MLP neurons of a small language model. Each row is named by its layer, matrix (down: output weights) and neuron, and shows model dimensions 0-127. Each number is 128 + 24 x the weight over its row's rms, rounded and kept within 0 to 255. Numbers have three digits each.
A block is one neuron, or neurons of one layer that tend to fire together. After each block is what it responds to, as a language model described it from the Wikipedia text at the highest values.

L4.down18:158133177104116153155142105129113166120139138168120104131140124167095133128146081086158114127082120127092148126124157088121100119172123135112124114121090139121096058161102138147128115133108109160166095106125131110142127135137143127095152139153096129118158137126115118100153187134125185117097144137137115108145072140097138114158150114065120160158121134128137156147111103125096128157139
L4.down175:165148174134162135164128155143099126107113147097106101111144106107122162104136130094133130134108157175122121116103158141117093144140178129110154179133194117159124091119139103105124154125097121150105105087077134097127110117092101121143155137137110126136131136129092132148104087113124116157109124136108127101108118083102118108157163130146102136152125105155112137152105178128136115145146
L4.down211:167158170125152155131148154145110161114095145151129092104095119125137166157103148093124071135118125145139141134138125112079147176133177154149147147096095128085094128152165132103125165144133163125129105112159092124146131146114135128176125129118117100129107103139134115109116108106149131091152160161115114102148146111109154157109151101125167148155150107135130150145146150138103144124143
L4.down278:127154127126136153109148122139108161105201123131125149138139118141104156083157110123154128105109107141134099110144133085163086144129162117138114131151111125139112136108097105120128100080137124116117103126144112141141110148102153112108141115182101131113132115143097137064163143098164146137088105158153119124131088131075184114155165120131140133102137092180150141120132098143127132151086
L4.down282:125192172094148147082128145119133178101138156152129084150126171143127134138119163119130127139107114117121104069131145107110088095160188192150157136136156135151130126147091145155116147121139129141105125066115086130128144103117147099124120141133147116139136150110145126153143153150121099153138129134121102134149125108112115153139124151126124145161168077118148140103110109115121155135107
L4.down348:177094115099125129106130151155112145112162174177157161092118125124126115149115105124120109129153132153140140145151154087136151118126159128112184090148089122100056093152150136139146153105125114117106081132126148140098102113148100150143139146146141122143123136133121124124118149126128109121128130130104139124126142103117148171106117125090118166145150123099149118129154103118126131136154
L4.down434:107115123100137110155157089135139149139120138158156138153173139173129129096154090148117117110123144132135127106154164085138124109180143120116154132113104140155119081137122101138146114165122119177091171118146122110115115126097127141123117100180115143092106124146178131125166151126125162102172117109142103130180103134104120116120137152098144141136147126142120123167138156145111117097104
L4.down485:117140105151125139154135157137119123139135146136164105138112146108137160135113073106118159162116151083127082125145138156113120091125130127081092102130136113132115072111061152093149092117142119150124148113119102134129173109122115149155135124149120135116118089123157135147156116125108101135189121129106126104144122146125132098131121172131123166135144108120130112169112097109157138083118
Description: Double line breaks ending a Wikipedia paragraph, usually after a sentence-final period or a section heading, before the next paragraph or == heading.

L3.down74:133088134130174134133131134174101088174109100144098067127124065125116139130145128122116116132120141121126144154128112146112173141109156071128156134116131101097124131135148119140157152107094089118135128135145148091099116153154125144119132108103145089150120119160161151103104105160107168121092149169111155124142115109156134117113136149144137156174112127157104156103107111151114106142083
L3.down124:142109104120123117153161126146105135149132118104159126092101075091148158127110140151143158125116144155188104068103137106126165106161115086114139115138125167140129109112081135164106201143111167147083141119110091121111121128157130154150119093088113122093121137138161168149137094122101128126128128132113134094119134163104115134108077143118102145088125102100110147167138094130137095105119
L3.down229:154131140131124145114132146106151132113121087128123148081108139147105086093088127154113207164106090098166118138113132131111137118111082168168125122126152150156151117167141151146117127107186148107129125134086129155136145107107158121117124140099151117097123109113091150102143149120116145128169104141148066123163114161123125129138186131112110101142109123121092140124146110121139102125184
L3.down230:099140114112074129097111135133136163128133121169148093112107116126161100142122141115132103133107128078062135147155121143119145129129091176184116103138106101131140151140090135115160111145149115099137134150137114142099116083125138139175110140146115177133130089123088126132118154141141147131167131126110146118155117119148116104119114142114113125165155111128151145098161081133111088158146
L3.down369:119157110102135092115188064123146131134121097148147133073115099154126128075181107110055131110096143072099146132162117113131149160149138147167128121137151150164141139132107124119172151141147166144109150112147109178117115129122115136168120148141179101090125154137127152150114090102082104131128120126153160123152175114128155121090091125109119142126149125130166152119147117159109091113144
L3.down399:094151088162139130118118142165137143132073103104099118083161117134138119168157153121161167110137117107092144130135119095122060153117150130165137144130134099121091112102108154148154174124160139140160155105107098114083100123162123157178152157110156146098143123147158145101126117106138105134127153090122093124147118133167142121110102132132111103148064147135161141144113135156136129088142
L3.down428:174128178105108130162139156124114082103110139127141144100141114120167091141113105134139098146169135066124171171129189145105125131132127122149145144116139155137080116128121164121108118153117169073129136106095083139131162131140160132138161126156168125105082153126112146119112154144138096136094126177114124110158145100148121099157145115153112160137113105090146091109126099136140104103129
L3.down441:085139153116150133171114125148126121113130119142139118108150138099094070149129149118154098136122133126103113156140134179109099121097156126203125182071103105112140171176127125139158142093150135140146148155149118137148119092114128129152182149147111155128154137140111133147144156161145123168082086087148139144142115157099173135141155172119127139145112156128137145150178108119070145152133
Description: Short vowel-led subword pieces right after a word's first one or two letters, inside longer words and names: P-rom-ozione, Unl-im-ited, L-im-a.

L2.down73:141146132109126116111077139106074125104105131132094130130136139131126069121114141123123122150167141152143175126110148164120145144133107141125099114127143097110160141132134111125105102124142121095150132162150125124168166162151110098157141138117136116189122124153116125124135142170130153131155165141136166088135135150134154100126162161134136132137172112090125152082155111122124135158103
Description: Second word piece right after a capitalized opening fragment, mostly in proper names, e.g. Al-ess-andro, U-n-iversität, New J-ers-ey.

L2.down451:134116150087131131110157155110122138107132147162137109087109123150095143117134071108116086111109088145138145145117146066106088162176174152146153102082104157149085113141084128116138092120148125118090115063122133132106146131120114132104099152141162147092106139111126121118071199122128120150127116125146111093155092143130130160122156122089147161130158139104127121135103127119135130127114
Description: Line-break tokens that end a paragraph, table row or section heading, usually after a period, before a new paragraph or heading like ==Career== or "The…".

L4.down4:141162110141178123140101128160107140086083164137099161158129122126124085115125179134115107130139123142127133095117179101103119103143103089193107144133096154170114095108129087135105128157149153110160120138085135159101123152112129093157109114074121110101115146123096109150121095139157121100136109126152120127121144158120114138142111103154102084123120144134115089144119155092107150112142
L4.down108:128102120142073086116170099104146152102122109120095144110168154076124104114093090147104129109133117165132139165194134092148125153132173137172112118114098118148113125117169120130106127172118115138130156120099108119150157153102106109107132090139157104111110145116126112120144106155119083107128140109148137078117158137073093075162168119138125156133122152154112131150106130125154147114110
L4.down114:097116097113124119139106128119136115121098116110139098116133150130143125141121102137128145156115151159148128073143133109129088116167089093107151125176162163143108112116097119119086127157105125172129137167070137082107120143159065152122118100099131123094072090134187182096087123189122117106140152146139121135128098097108115101109127162143134122142122147108102126133101151140154160154156
L4.down273:122112091122109133160148101151159118109103142158203160087134154123121147114128095138088166146141138116099101161116144090166138116153149131141084111153126125105153128157131154142106117113121078065120119133135111157097114152107128098148141130140146125133134138090098134124095160112134142127137191127173110080126084146125110118117147115105142073179160156097118119120093179139142084129084
L4.down301:068130106102164134151140092158101119076126111133127128132124110110129125111172131153162131138123153162086141113096175114083095130128084147147110131148126131118128119127170130139151124124180098119184126113145149085131149180097118134103109090107129152124134108120142129141124073120123120118082153138095109107151138123133117160125126160123125148139129127140121095128152145154125121111163
L4.down322:109173107094125139118161110139136122113123139119152143153114166093119090150100149119119102121094135152142122136124170133120129119129094094101143121163129148113155094157138141145095129156138143109161135103119119096123112112125161110130077128167172143130144153101124125099167160078109103100114152108135079136115144130139136145121117129150133114118123112102134117176127134140150082149108
L4.down346:123153119142158157128107160130093166071147092139178134146109121139134124139116185108182118101132117111113138134127094157106149148120142136151116123166102111133172151105126107158109089094158113111171089099080146138155131160113151078112117137172136137101136101084111129123163120087148166140150108151101120129109130106120129127114106085103090109167134157160106130131090139148093119122167
L4.down511:133178102115135134152100145121147166093122125155135131126135134090156130181078178100084092132124164183221145146131165136121153125154096127130135122107117091140142113125121130141096123147132173120142101112094119150170132106139166129134083117084153156173099138102097131110139094141125110098125125106119108130145173118117140116129116154143114138117119144148156147149099123132105132126152
Description: Second word-piece inside a split word, especially "ll" after capital E in names (Ellis, Elliott, Elliptic), also Vill-age, Pre-m-ier.